config.toml
num_hidden_layers = 10
head_dim = 64
intermediate_size = 2560
positions = "learned"
init_std_o = 0.00387
learning_rate = 0.00216
beta1 = 0.95
final_lr_fraction = 0.1
batch_tokens = 131072
doc_mask = true
max_steps = 6844
MLP neurons of a small language model. Each row is named by its layer, matrix (up: input weights) and neuron, and shows model dimensions 368-463. Each number is 128 + 24 x the weight over its row's rms, rounded and kept within 0 to 255.
After each neuron's rows, "fires after" lists the tokens most often just before its 100 highest values on Wikipedia text that the model never trained on.

L4.up1195 [117  82 106  98 135  74 124 152 150 153 153 133 111 122 153 137 115 177 105 141 106 110  96 137 128 128 109 108 108 141  88 116 109 101 148 178 180 115 154 139 111 183 110 159 119 136 107 144 145 117  97 104 107 124 114 119 119 150 104  93 124 147 123 129 145  99 126 123 127 159 106 126 158 131 112  96 109  84 137 136 163 141 121 128 121  91 144 124  99 141 131  96 112  87 183 109]
fires after: "is ", "was ", "no ", "rather ", "W "

L4.up1603 [160 111 141 100 137  98 108 125 132 137 138 100 116 117 173 129 124 124  95 123 121 140 101 132 172 128  85  93 151 118 136 128 146 157  96 152 105 148 138 131 148 132 112 101 148 141 129  86 173 154 197 175 100 115 113 109 164 118 177 157 131 104 127 105 119  81 170 129 144 136 118 149  97 151 140  94 125 119 133 171 162 122 128 124 122 130  99 121 160  84 108 134 150 152 148 145]
fires after: "-", "of ", "and ", "for ", "download"

L4.up938 [130  99 129 125 149 118 144 140 119 140 135 104 139 137  67 135  87  91 140 142 133 128 129 141 138 143 133 168 116 100 125 119 139 171 115 146 117 145 130  91 139  92 133 135 144  93  87 121 133 104  88 126 140 151 113 122 159 111  54 144 128 139 116 110 124 108 167 130 152 146 127  85  94 163 140 149 114  99 142 141 111 128 114 118  98 100 123 109  91 141 135 152 160  97 106  84]
fires after: "on ", "the "

L4.up819 [131 114 141 142  95 118 120 138 123 125 120 146  89 125 106 127 135 136 132  94 128 105 158 153 105 129 137 157 129  76 125 138 152 127 118  96 160 111 130 140 170 130 160 129 106 117 182  96 136 156  85 108 120 103 127 148 144  92 121 138 139 116 108 123 122 142  92 144 111 157  97 177 147 160 126 113  82 152 133 124  79 150 143 104 147 153 155 111 147 155 140 113 174 150 166 118]
fires after: "| ", "0 ", "1 ", "de ", "the ", " "

L4.up1484 [140 105 128 127 179 115 127 121  88 176 121 161 117 142 128 159 120 106  96 162 144 117  82 113 118 144 113 185 118 119 169  95 170 157 145 155 101 123 148 127 164 131 101 121 120 139 115 111 134 136 124  92 125 101  99 124 130 153 129 135 150 179 124 115 122 148 112 115  92 138 121 113 121 104 117 129  97 131  88 143 112 129 101  82 198 140 126 145 113 137 162 151 165 115  68  88]
fires after: "| ", "|"

L4.up2372 [ 99 162 121 128 173 162 101 126 128 111 122 127 112 164 128 117 113  76 137 147 131 129  80 129 126 118 145 126 119 127 108 105 132 141 107 133 127 170 147 124  92 106 153 119 147 102 112 166 141 130 141 160 135 122 110 138 154 169 139 182 161 124 126 156 146 126 114 126  87 144 134 168  91 173  90 135 127 117  52 113 145 128  92 147 134 143 132 123 107 104 143 117 134 157 128 152]
fires after: "| ", "life"

L4.up459 [125  91 149 142 128  98 124 103 133 103 115 126 149 106 127 154 143 104 120 140 113 146 121 169 137 160 100 133 105 125 113 132 127 101 111 140 106  99 112  96 106 116 125 101 134  97 152 113 117 107 137 179  92  95 105 155 145 152 114  99 191 117  71 162 165 122  82 162 119 104 124 150 131 135 100  92  86  69 132 126 173 162 116  58 130 154 136 137 136 126 121 137 127 123  92 105]
fires after: "the ", "of ", "'", "% ", "s "

L4.up116 [144 133 135 135 109  86  81 139 156 147  99 160 163 125 130 144 135 166 103  87 103  90 108 119 144 116 174 124 131  93 135 117 127  97 132 165  88 105 127 162 122 128 126 166 173 126  96 115 118 167 115 138 133  96 160 143 155 119 131 179  80 117 101 139  98  64 129 132 144 100 119 130 137  98 181 167  84 116 119 115 111  92 134 147 106  97  91 109  80 153 141 127 152 124 155  70]
fires after: "–", "202", "201", "the ", "League "

L4.up338 [122 138 147 146 169 162 110 176 152 119 123 150  78  90 166 116  94  92 134 117 152 133 125 122 103 110 114 144 168 128 112 124 150 143  57 106 130  81 117  91 109 123 175 112 137 156 114 140 114 147  96 143 118 118  82  70 110 120 155 104 154 130 128 143 126 129 160 144 122 130 118 115 117 122 134  99 110 160 145 131 150 103 125 140 102 115 117 126 149  91 115 118 177 146 124  42]
fires after: "| ", "- ", "and", "; ", ". "

L4.up1354 [105 114 111 126  88 117 113 123 119 140 127 146 118 141 122 149 159 154 111 128 128 155 156 122 101 145  94 162 108  99 176 147 121  95 102 134 106 119 115 115 127 156 127 102 106  91 117 137 116 137 134 166 121 120 160 105 121 103 118 169 137  94 105 104 154 154 157 184 115 144 126 117  95 161 159 135 136 115 139 156 139 165 129 125  89 130 116 121 122 123 133 133  95 163 128 132]
fires after: "\n", ", "

L4.up329 [105 129 147 146 169 126 117 166  89 115 147 107  97  67 126 120 137 105 117 162 147 190 139 130 134 139 104 137 138 159 148 105 115 141  92 109 127 134  90 101 136 115 155 133 107 177 116 113 131 154  82 162  78 119 148 137  93 144 165 148 129 139 133 115  92  92 166 143 131 143 118  76 100 170 131 109 132  97 122 140 104 151  98 132 133 188  96 100 121 109 107  81 154 148 134 112]
fires after: "\n", "| ", ", "

L4.up113 [106 133 128 103 121 114 137 118 173 156 138 179 116 123 108 150 135 120  60 127 134 135 117 136 120 165 148 101  80 145 133 110 152 138 143 134 121 136 115 124 134 109 104 106 112  98 108 137 129 166 110 149 113  90 150 137 121 113 166 142 114 124  98 158 152 142 105 126 112 125 101 157 127 124 111 127  83 174 156 126 110 107 105  94 152 129 155 119 127 123 105 142 145 143 121 142]
fires after: ".", "00", "100"

L4.up735 [150 158 122 128 126 119 184 135 114 118 129  92 113 151 106 141 121 154 120 115 135 128 145 107 191 155 101 143 120 186 108 100 132 101  91 159 109 174 125 134 169 143 133 131 119  97 108 154 126 122 150 105 121 142 137 119 148  93 124 147 140 124 102 153 146 160 125 130  69 157 150 147 138 142 132 107 141 136  86 137 134 175 113 151  98 149 172  64 132 135 147 174 144 143 143 130]
fires after: "| ", ") "

L4.up473 [154 148 118 127 131 118 107 140 108 166 135  95  78 101  87 103 137 142 117  91 117 125 148 107 158 134 120 103 126  82 126 120 149 162  75 159 134 132 165 133 159 159 136 136 154 127 119 123  79 113 134 141  95 139 164 138 137 119 192 112 118 113 153 100 159 108 131 179 123  87 118 113 118 133 123 117 126 104 141 128 130 134 101 141 117 171 133 104 138 142 120 165 122 107 213 122]
fires after: "the ", "first ", "are ", "of "

L4.up846 [146 114 118  99 133 137 137 112 108 117 126 117 106  80  94 146  85  86 166 128 119 111  80  90  96 144 107 134 118 152 137 134 105 109 122 152  84 131  79 128 101 161 128 108  80  80 130 151 134 112 121 123 117 156 122 136 106 134 130 136 154 107 138 112 147 145 151 101 173 145 145 101 185 149 133 143 152 132 102 147 107 103 124 125 130 161 132 102 114 153 112 161 130 144  83 104]
fires after: "- ", "\n", "E", "The ", "| "

L4.up278 [168 160 166  84 121 139 127 135 108  99 113 130 103 155  61 141 146 144 142  98 144 170 137 111  97 142 144 117 167 154  89 123  95 153 114  97 149 112 150 130  72  69 135 145 145 131  92 160 113 109 116 117 146 136 122 115 124 151 137 173 120 167 119 139 119 120 141 148 117 150 149  78 158 152  83 152 115 158 149 122 135 136 127  87 116 128  89 119 103 143  93 109 118 105 106 112]
fires after: ",", "–", "-", "."

L4.up104 [129 153 133 140 147 103 153 149  81 141 121 145 115 130 129 135 100 161 140  99 155 163 118 144 146 139 131 119 163 120 166 109 165 130 189 106 114 121 145 120 150 112 108 146 166 127 138 149 110 143 107 115 103 124 153 130 123 104 126 123 124 151 144 143 149  93 129 189 121 117  96  78 128 143 112 101 154  76 124 157 124 152 161 154 129  92 145 132  87 115 125 133 105 110 112 139]
fires after: "a ", ", ", "is ", "was ", "=", "), "

L4.up614 [ 84 148  86 142 168 129 138 134 174 144 138 100 139 122 132 139 106 144 160 169 157 155 169 125 150 112 147 121 123 115 144 152 142 104 153  94 120 123 141 160  82 117 149 132 168 137 106 100 120 100 173 120 136  90  98 101 147 108 154 136 139 140 126 149 169 144  92 126 141 149  98  94 149 128  90 110 156 152 113 121 148 161  61 122 159 119 113 156 152  90 134 148 124 176 112 141]
fires after: "the ", "United ", "in ", "across ", "to "

L4.up1878 [ 92 128 151 130 164 157 118 146 114 137 125  98 113 101 114 146 125  83 121 106 166 145 110 144 109 108 135 143 120 138 179 150 101 103 110 106 129 107 120 115 150 147 114 118 152 142 100  84 126 118 148 166 121 125 128  74 125 151  97 150 169 141 146 168 161 108 119 168 134 108 105 125 128 150 128 111 119 116 123 163 108 105 118 148 145 128 110 134 105 109  75 113 157 172 147 120]
fires after: "the ", "U", "on ", "of ", "and "

L4.up1476 [121 143  83 119 128 124 209 102 102 121 146 147 117 105 130 136 197 160 153 116 140 179 133 114 128 151 143 104 142 121 103 122 115 141 106 168 108 116 134 138 147 104 129 111 141 145  88 125 136 133  89 121 100 151 130 122 158 153 115 126 108 122 134 123 131 122 142 120 125  83 152 116 121  90  70 147 118  98 145 172  99 119 143  92 149 103  84 115 161 156 150 136 143 146 121 117]
fires after: ".", ",", "-", "Note"

L4.up2196 [ 96 151 167 151 131 148 132 142 161 135 119 125 123 116 117 100 162 141 117 159 111 122 120 144 101 156 140 143 157 124 129 133 122 132 118  99 125 120  90 105  91 135 175  92 111 127 142  97 142 170 121 127  96 157  90 137  87 121 132 114 157 159 129 113 140 172 132 127 155 121 103 141 127  90 148 121  91 109 133 116 114 135 106 119 140 151 103 150 104 131 113 101 131 160 134 128]
fires after: "| ", "; "

L4.up1804 [187 105 133 152 147 112 113 128 119 139  74 125 110  47 120 108 121 122 109 150 164 136 119 145 159  74 136 142 167 108 107 103 171 116 117 153 121 111 128 134 156 165 132 139 107 125 140 136  91 176 145 188  98 141 130 135 133 103 123 117 101 122 208 130 128 146 118 148 150  77 108 102 130  86 136 131 117 125 136 147 140 133 123 132 128 158 116 111 180  73 118 133 144 117 160  81]
fires after: "the ", "first "

L4.up2381 [ 79 175 109 139 163 110 150 147 138 138 111 118 146 131 112 134 129 145 185 133 149 136 164  87 105 178 149 128 138  73  72 122 141 130 101 136 115 115 105 135 129 121 113 121 169 127 135 162 122 128 126 114 101 137 168 149 130 129 105 145 110 152 163  89 168 126 105 142 106 170  97 109 157 133 143 141 129 163 117 139 115 156 106 151 147 144 121 179 126  82 165 128 137 104 141 145]
fires after: "re", "No", ". ", "was ", "to ", "–"

L4.up1538 [130 221 134 104 164 144 149  51 125 127 141 147 115 150 115 175 119 169 114 172 105 110 161 103 134 167 146 153  87 163 164 115 197 135 127  66 154 145 152 104 125 125 133 102 130 167 110 122 135 173 156 128 162 157 139 142 130 135 142 104 167 124 141 110 130 127  78 134 120 143 147 128 116 117 133 150 137 152  91 130 128 142 112 176 172 148  90 146 142 170 141 168 162 141 102 109]
fires after: "| ", "\n", "; ", "); ", "medal "

L4.up1079 [110 160 146  69 172 122 138 157 121 127 118 104  94 134 131 118  57 135 136 123 138 129 145 130 136  73 113  96 155 155 142 121 156 149 108 146 120 139 143 141  99 149 139 149 141 153 163  97  96 120 123  97 109 141 149 143 149 111 162 130 100 103 115 137 107 127 152 185 126 148 109  82 101 149 113 104 138 162 130 111 154 152 143 174 117 103 133 137 152 129 119 139 145 127 127 106]
fires after: "the ", ", ", "(", ": ", "and ", "\n    "

L4.up1122 [120 159 109 144  99 199 123 154 153 129 115  95  80 148 146 134 132 146 104 128  86 111 138 110 151 145 118 114 116 104 135 110  71 121 137 122 163 131 135 142 155 134 158 176 112 119 131 171 128 132 130 116 103 111 140 104  90 131 130 160 114 159 136 132 115 145 140 198 118 117 130 140 132 135 132 154 122 130 115 115 109 104 163 180 129 110 111  83 136 138 159 141 109 127 161 108]
fires after: "|", "| "

L4.up782 [169 115 123 130 145 162 155 105  96 139 172 141 105 127  86 140 127 134 154 143 134 123 129 135 101 112 150 106 161  96 116 135 130  75 148 123 113 135  76  95 142 126 127 121 136 144 125 105 117 115 187 115 126 104 121 131 148 128  87 127 131 126 109 105 143 167 118 133  91 128 126 110 125 120 145 126 151 136 166 132 124 160 120 142 134 197 108 135 118  73 108 191 127 107 132  87]
fires after: "–", "-", ":"

L4.up1279 [123 113 127 135 169 154 107 167 190 104 115 134 168 147 122 170 141 153 140 120 152 122 109 138 158 157 134  75 151 124 141 149 123 129 117 134  65  80 131 144 135 154 100 142 181 120  98  90 146 144 131 132 122 139 153 113 124 142 150 168 107 110 141 122 133 121 112 162  85 174 150 134  84 124 132 158 106 150 156 136 121 157 135 112 111 150  58 108 139 153  78 133 130  98  99  58]
fires after: "— ", "| ", "-", "–", "de", "N"

L4.up256 [ 97 101 105  96 103 177 135 111 113 142 155 108 138 140 122 129 117 124 105 213 113 157 106 161 112 106 147 111 116  77 100 162 179 157 103 132 142 161 113 115 100 101 145 127 152  92 156 110  86 164 118 119 100 141 121 121 133 136 133  83 112 136 148 122 160 129 122 106 118 123 140 108 157 143 130 171 119 152 150 132 113 142 104  91 152 165  86 126 131 139 130 115 152 148 126 151]
fires after: "| ", "No", "p", "m", "; "

L4.up1396 [152  98  80  80 102 162 102 133 116 154 125  86 154  87 124  88 123 149 115 166 130 144 104  87 154 111  95 128 144 112 104 168 146 125 131 109  94  96 141 140 132 111 117 114 116 152 145 103  78 167  84 118 109  90 109 123  99 127  74 117 143 109 127 117 130 148 151 127 162  83 133 135 109 170 144 116 121 147 158 163 134 171 113 148 118 120  82 144 103 149 118 105 102  66 148 130]
fires after: "\n", "- ", "% ", "De"

L4.up2115 [126 106 138 106 120 121 173 106  97 128  98 139 131 108 124 115 122 114 133 117 162 118 131 169 117 133 100  97 108 176 136 117 126 105 124  77 103 113 161 141 147 125 131 108 137 122 146 101 146 129  95 132 112 198 136 115 111 148 118 144 100 160 100 133 127  96 116  91  84 144  52 153 144  91 146 122 166 153 109 142 126 119 123 120 125 101 142 144 113 133 111 158 127 101 120 110]
fires after: "| ", "6", "; ", "5", "195"

L4.up2365 [114 171 107 162 130 122 149  98 132  88 154 148 128 128 125  97 128 141 154 116 156 139 129 117 130  99 193 104 141 120 129 104 160  90 124 108 105 147 155 169 111  83 152 111 159 151 146 142 174 119 144  94 111 126 130 126  90 144 185 112 100 152 120 103  81 122 104 161 137  89 126  93 139 160  98  89 124 167 115 152 118 121 123 133 150  91 146 139 169 142 106 123 152 120 166 154]
fires after: "at ", "the ", "to ", "At "

L4.up1211 [133 177 130 167 134 150 185 127 130 128 122  87 123 141 222 110 151 108 100 167 121 121 122 135 128 100 181  79 115 135 144 139 148 102 101 137 126 133 143 164  99 140 147 102  88  65 142 145 151 149 126 116 130 135  98 135 106 137 117  74 133 109 128 125 135 104 122 131 126 158 151 149  80 110 145 111 143 133 114 121 143 140 144 145 122 166 100 144 121 154 125 101 119 165 103 116]
fires after: "| ", "==", "; ", "\n\n", "."

L4.up2116 [125 110 126 125 116 116 127 100 155 121  98 142 139 120 135 152 134 127 135 120 142 119 115  85 133 129 140 146 159 153 102 129 143 110 117 112 124 117 133 131 146 108 135 143 134 114 135 113 169 134 140 128  89 144 108 132 131 110 151 117 119 139 102 136 127 124 148  74 124 137  59 110 107 167 147 102 125 120 135 127 123 112 144  99 109 130 143 104 116 121 144  77 139 152 126  95]
fires after: "\n", "(", ", ", "| ", "s", ","

L4.up1098 [130 107 154  62 123  96 136 137 126 157  99 153 171 131 106 158 117 117 117  95 108 153 171 143 150 119 149 152  87 112 115 102 176  66 126 102  90 118 132  94 152 111 157 142  92 131 153 138 157 136 122 114  72 140 133  92 132 134 147 137 121 141 113 133  85 115 122 126 118 147 111 117  97 151 148 160 149 132 106 175 136 115  95 114 106 129 136 138 140 116 171 123 123 133 139 116]
fires after: "2", "0", "6", "8", "5", "3"

L4.up1129 [148 129 134 126 155 129 125 133 137 121 117 129 137 101 166 110 101 106 148 131 131 166  84 134 124 137 135 102 123 110 140 101 128 158 159 114 117 146 111 138 121 158 139 132 134 159 124 130 129  75 110 156  88 149 107 144 100 163 121 124 172 134 140 138 162 152 138 123 112 136 106 153 183 185 115 150 124 126 161 148 128 114 117  99 151 119 101 176 136 139 127 175 146 139 101 113]
fires after: "|", "| ", "% "

L4.up2001 [140 138 136 130 143 112 124 141 105 108 141 154 138  64 140 158  89 121 118 168 118 153  98 130 105 129 153 103 100 127 160 166 118 143 122  97 108 137 115 150 135 137 118 124 103 164 109 125 115 122 178 113 117 135 159 129 118  67 132 184 173 164 194 144 138 156 134 136 161 124  94 123 102 103  95 153 142  93 134 115 168 103 165 156 116 113 108 110 118 105 136 127 127 156 137 131]
fires after: "| ", ". ", "Box", "\n\n", "6", "); "

L4.up1949 [131 126 121  83 120 146 135 129 160 144 140 115  97 122 101 124  90 124 122 101 163 178  97 143 143 115 137 153 120 115 111 115 125 114 118 158 115 137 132 136 102 184 170 148 120 110 165 105 127 109 116 167  85 171 134 111 148 104 156 106  95 102 120 134 128 129 153 144 122 128 122 125 116 143  63 118 151 145 152 109 114 133 128 125 138 142 123 137 166 114 157 140 137 110  95 129]
fires after: "| ", "|", "1", "|---|---|", ", "

L4.up195 [134 127  94 118 166 160 163 127 106 144 114 107 101  94 130 168 106 118 127 105 121 125 129 107 167 149 163 131 103 148 153 128 173 163 107  92 160 149 118 115 131 110 137 139 165 109 146 135 141 137 123 122 146 177 160 121 113 119 128 172 149  84 107 134 135 106 120 169 121 146  98 120 122 149 134 137  95 132 156 174 147 121 104 153 134 155 126 103 131  78 169 111 122 155 114 151]
fires after: "| ", "and ", ", ", "|"

L4.up544 [ 91 176 112  88 123  82 136 121 126 129 170 130  98 137 137 106 125 126 122 126 118 115  70 102  96 101 148 137 164 148  99 143 146 147  74 121 139 147 133  99 131 136 112 160  77 116 130 118 118 160 107  95 143 189 105 133 166 142 107 127 137 157 134 118 162 122 120 113 118 143 136 155 145 139 130  75 137 145 149 136 138 124  85 120 124 134 110 122 108 150 130  76 134 125 128 119]
fires after: ", ", "- ", "(", "was ", "and ", "\n"

L4.up2436 [131 117 121 149 105 113 151 168 125 118 136 109  94 130  99  92 118 123 130 138 140 125 142 145  85 108 141 145 178 108 135 155  95 119 122 120 103 130 163 131 120  89  98 138 125 138 185 119 152 135 104  71 133 116 150 104 124 108 114 123 153  99 145  69 112 123 109 122 168 168 143  74 151 165 162 135 115  52  94 154 137 137 138 154 133 133 115 136 160 107 117 109 144 144 158 151]
fires after: "1 ", "-", "3 ", "0 ", "2 ", "C"

L4.up2362 [ 77 139 144  83 119 133 172  92  94 163 117 112 190  85 152 102  90 142 130 169 118 104 114 139 112 122 141 158 155 168  76 135 122 164 136  92 160 142 123 168 148 131 116 107 164 108 138 111  90 132 123 114 111 110 139  96 149 121 105 132 122 115 191 112 120 108 107 128  92 156 147 108 135 125 118  70 119  99 158  91  80 119 161 126 131  88 121 142 129 114 137 175 102 104 119 135]
fires after: "(", "ña ", ", ", "July ", "born "

L4.up1486 [171 196 166  65 116  84 172 134 142 125 104  72 115 184  95  70 150 134 139  99 130 126  99 146 112 150 197 122 135 180  93 105  90  89 150 129 137 162 141 125 123 106  88 119 150 125 131 134 133 131 125 147 108 132 146 164 160  93 116 132 114 112 134 147 172 105 115  96 156 156 106 125 115 166 145  98 155 116 119 125 134  93 155  78 136 118 159 114 112 107 202 143 135  90 192 140]
fires after: "| ", ", ", "; ", "("

L4.up927 [105 116 125  66 150 130 114 156 122 142 146 168 131 105 135 113 133 125 146 150 118 145 102 111 136 154 130 115 133 148 141  95 149  91 147 156 148 109 117 118 122 150 120 136 155 147 141 111 118 146 179 171 131 114 122 150  96 121 132 151 166 119 123  98 122 128 158 164 142 121  95 132 138 153 117 102 130  93 108 183 146 146 151 133 127 105 113 106 104 113  85 123 114 109 113 129]
fires after: "was ", "is ", "were ", "N", "went ", "are "

L4.up2330 [185 141 144 111  94 125 123 106 161 122 178  94 104  94  99 152 147 163 116 149 147 155 125 173 146 127 148 125 105 130  70  92 144 146 113 173 119 108 135 103 126 129 101 121 136 135 119 129 103 135 135 141 101 123 137 169 159 154  96 156  94 148 110 114 149 138 170 138  94 133 162 124 105 104 138 123 103 203 150 132 103 139 109 151 128 147 151 107 128 132 158 127 159 158 104 153]
fires after: "| ", "\n\n", ")", "3", ";"

L4.up1971 [115 125 114 133 124 144 112  82  76 121 182 114 109 134 136 119  83 141 102 157 133 182 132 117 134 113 153 111 105  81 121 112 122 127 110 142 130 169 108 136 101 142 158  93 119 119 105 159 109 106 164 161 111 118 118 171 112 141 138 172 176 131  89 152 116 138  91 174 120 136 141 134 117 143  95 148 127 115 126 110 125 144 159 143 134 147 111 139 107 119 152 124 140 137 119 126]
fires after: "\n\n", "\n"

L4.up1370 [124 120 139 169 117 124  86 133 121 107 121 112 129 154 168 165 123 126 121 116 172 120 118 145 174 135 173 141 110 117 126 119 129 114  91 121 121 150  90 162 139  68 124 126 133 133 119 139 130 145 156 126 152 136 125 143  72  90 138 126 129 154  98 126 129  89  96 155 137 130 161 137 127 149 102 133 112 160 160 145 130 130 147 109 111 152 113 162  78 142 140 114 148 134 155 112]
fires after: "(", "\n", " ", "4", "}"

L4.up2143 [140 118 157 106 128 107 132 109 163 148 126  96 148 100 143  90 153 104 173 182 150 134 141  62 116 158 145 143  98  85 123 119 137 106 156 108 135 117 114 154 138 147 150 138 138 128 127 108 107 127 110 120 145 164 169 159 161 111 114 136 142 131 128  88 120 119 162 137 107 103 123 133  88 129 190 101 143 145  78 144 103 118 101 132 103  85 146 108  76 133 163  67 103 149 167 113]
fires after: "\n", "\n\n", "| "

L4.up191 [102 142 107 136 107 110 104 201 147 168 159 142 164 128 124 106 159 133 182 137  86 117 134 103  97 164 170 169 162  66 142 114 166 121 121 172 106 160 124 125 101 126 130 162  82  91 150 188 101  97 102 139 109 124 146 141  95 180 131 131 129 152 105 142 127 134 145 157  90 175 128 105 147 151 148 128 122  94 134  96 137 162 129 180 110 115 120 114 132  92 135 116 137 106 111 125]
fires after: "| ", "year ", "; ", ", ", ") ", ". "

L4.up773 [128 112 161 147 115 145 101 114 132 155 108 122  81 108  98 124 112 178 147 166  81 111  94 113 134  82 166  69 155 148 105 143 110 127 166 147  71 127 133 147 181 138 153  84 114 141 134 124 119 117 150 131  98 107  97 132 111 138 132 118 110 123 134 137 149 119 143  81 125 144 159  91 103 131  89 126 106 105 116 132 126 147 121 138 149 157 153 134 120 149 123  77 128 124 129 119]
fires after: "-", "°", "9"

L4.up500 [ 91 122 138 127 159 129 115 102  94 131 115 169 102 116 117 131 121 141 136 112 163 104 125 164 162 141  72 148 118 115 153  58 140 134 129 140 155 148 143 111 115 117 140 135 111 145 135 117  97 167 133  81 101 138 173 146 131  77 118 127 124 113 147 100 147 101 109  96 130 128 128  71 141 156  62 157 110 119 130 156 151 119 146 153 148 113 107 141 157 128 103 127 157 150 119 138]
fires after: "| ", "|", "|---|---|---|---|", "|---|---|", "|---|---|---|---|---|", "|---|---|---|---|---|---|"

L4.up1238 [ 99 139  98 124 111 153 162 144 125 119 133 134 158 113 125 138  90  94 106 145 149 132 108 137  79 125 155 105 127 116 122 117 139 120  84 137 150 146 143 120 103 141 158 123 142 136  93 105 111 109 117 167 110 169 101 124 120 110 149 116 123 128 120 135 135 130 138 148 125 151  81 148 145 123 147 129 131 155 111 145 126 111 159 116 165 195 152 139 134 130 161  86 129 145 123 135]
fires after: "| ", ": "

L4.up2252 [120 108 120 123 101 109 157  72 119 152 119 161 151 125  83 145  79 175  75 110 122 147 127 140  97 112 127 104 147 158 104 129 160  99 124 130 150 182 121 123  72  90  86  95 100 148 108 127 113 119  95 108 144 137 121 156 139 113 119 146 152 128 147 146 137  60 131 211  94 154 133 130 101 105  90 105 181 157 129 138 154 121 125 104 151 145 139 104 145 108 133 133 173 146 128 147]
fires after: ".", "mm ", ",", "| "

L4.up962 [132  82 132 162 168 142 108 148 132 149 124 142 127 128 149 135 177 121 106 101 125 138 124 104 129 175 139 119 144 145 132 154  89 107  98 122 113 101 128 105 132  96 160  64 174 111 157 109 133 143 144 153 106 125 137 133 134 106  71 149 139 153 129 150 135 106 178 132 162  98 133  96 112 144  90 149 117 151 137 144 160 147 107 124 130 100 163 144 136 129 163 152 142 104  86 122]
fires after: "'", "s ", "the ", "-"

L4.up160 [167 147 129 121 156  60 156 133 133 152 168 114  87 138  77 142  89 153 105 100 129 121 148 126 125 113 126 124 154  93 120 113 148 122 186 130 129 117 158 107 163 126 139 122 121 126 142 146  92 129 111 160 131 146 107 130 137 157 115 138 102  86 175 128 150 129 135 194 118 129 108 120 149 144 116 114 147  87 132 111 138 136 107 118 121 146 136 124 173 116  85 119 126 121 128 105]
fires after: "is ", "), ", "a ", "was ", "7", ") "

L4.up628 [104 160 154 104 133 129 122 161 127 164 125 121 153 179 125 101 118 149 112 111 138 121 143 169 165 133 136 154 148 128 115 109 136 140 141 128 149 127 100 142 145 133 159 133 102 115 186 160 165 151 102 107 101 106 132  93 118 135 129 132 180 148 127 165  97 137  86 127 118 139 154 162 122 123 112 123 109 105 130 111 138  73  91 127 139 123 139 104 113  83 135 197 159 124 104 169]
fires after: "| ", "1 ", "; ", "0 "

L4.up2414 [119 140 124 131 156 125 115 150 143 152 144 108  98 118 151 166 120 144 124 157 120 152 118 102 123 117  84 112 162 160 132 109 116 104 124 138 145 135 153 120 123 120  96 156 113 126 101 121 127 144 126 173 107 104 119 120 141 115 129 144 129 126 116 103 160 122 118 168 144 151 121 127 101 136 120  91 126 129 132 148 150 174 172 117 126 122 108 161  81 159 113 136 193 144 148 137]
fires after: "| ", "W ", "GF "

L4.up1285 [122 104 114 103 112  67 152 111  93 155 168 131 134 113 124 139  96  87 132 146 116 186 133 137 115  95  76 158  90 124 109 134 163 129 148 118 145  92 134 124 134 117 104 100 127 124 178 125 113 114 120 102 115  70 145 141 132 123 122 152  89 138 147 101 155 156 130 153 161 170 142 103 135 111 161  89 146 105 158 139 126 128 123 136 122 139 104 155 114 124 115 101 136 133 110 115]
fires after: "); ", "(", ", "

L4.up1214 [137 106 109  98 150 184 113 103 155 124 184 124 118  82 119 153  84 122 142 106 123 136 153 129  92 127 163 103 110 102 140 135 123 150 126 111 126 142 139 100 151 130 161 133 125  94 127  79 134 127 131 110 125 137 134 116 100 163 159 124 178 139 117  82  90 139  91 162  91 152  87 138 130 111 135 151 112 120 168 118 122 114 110 135 209  79 119 120  98 136 172 178 107  82 139 120]
fires after: "| ", ", ", "("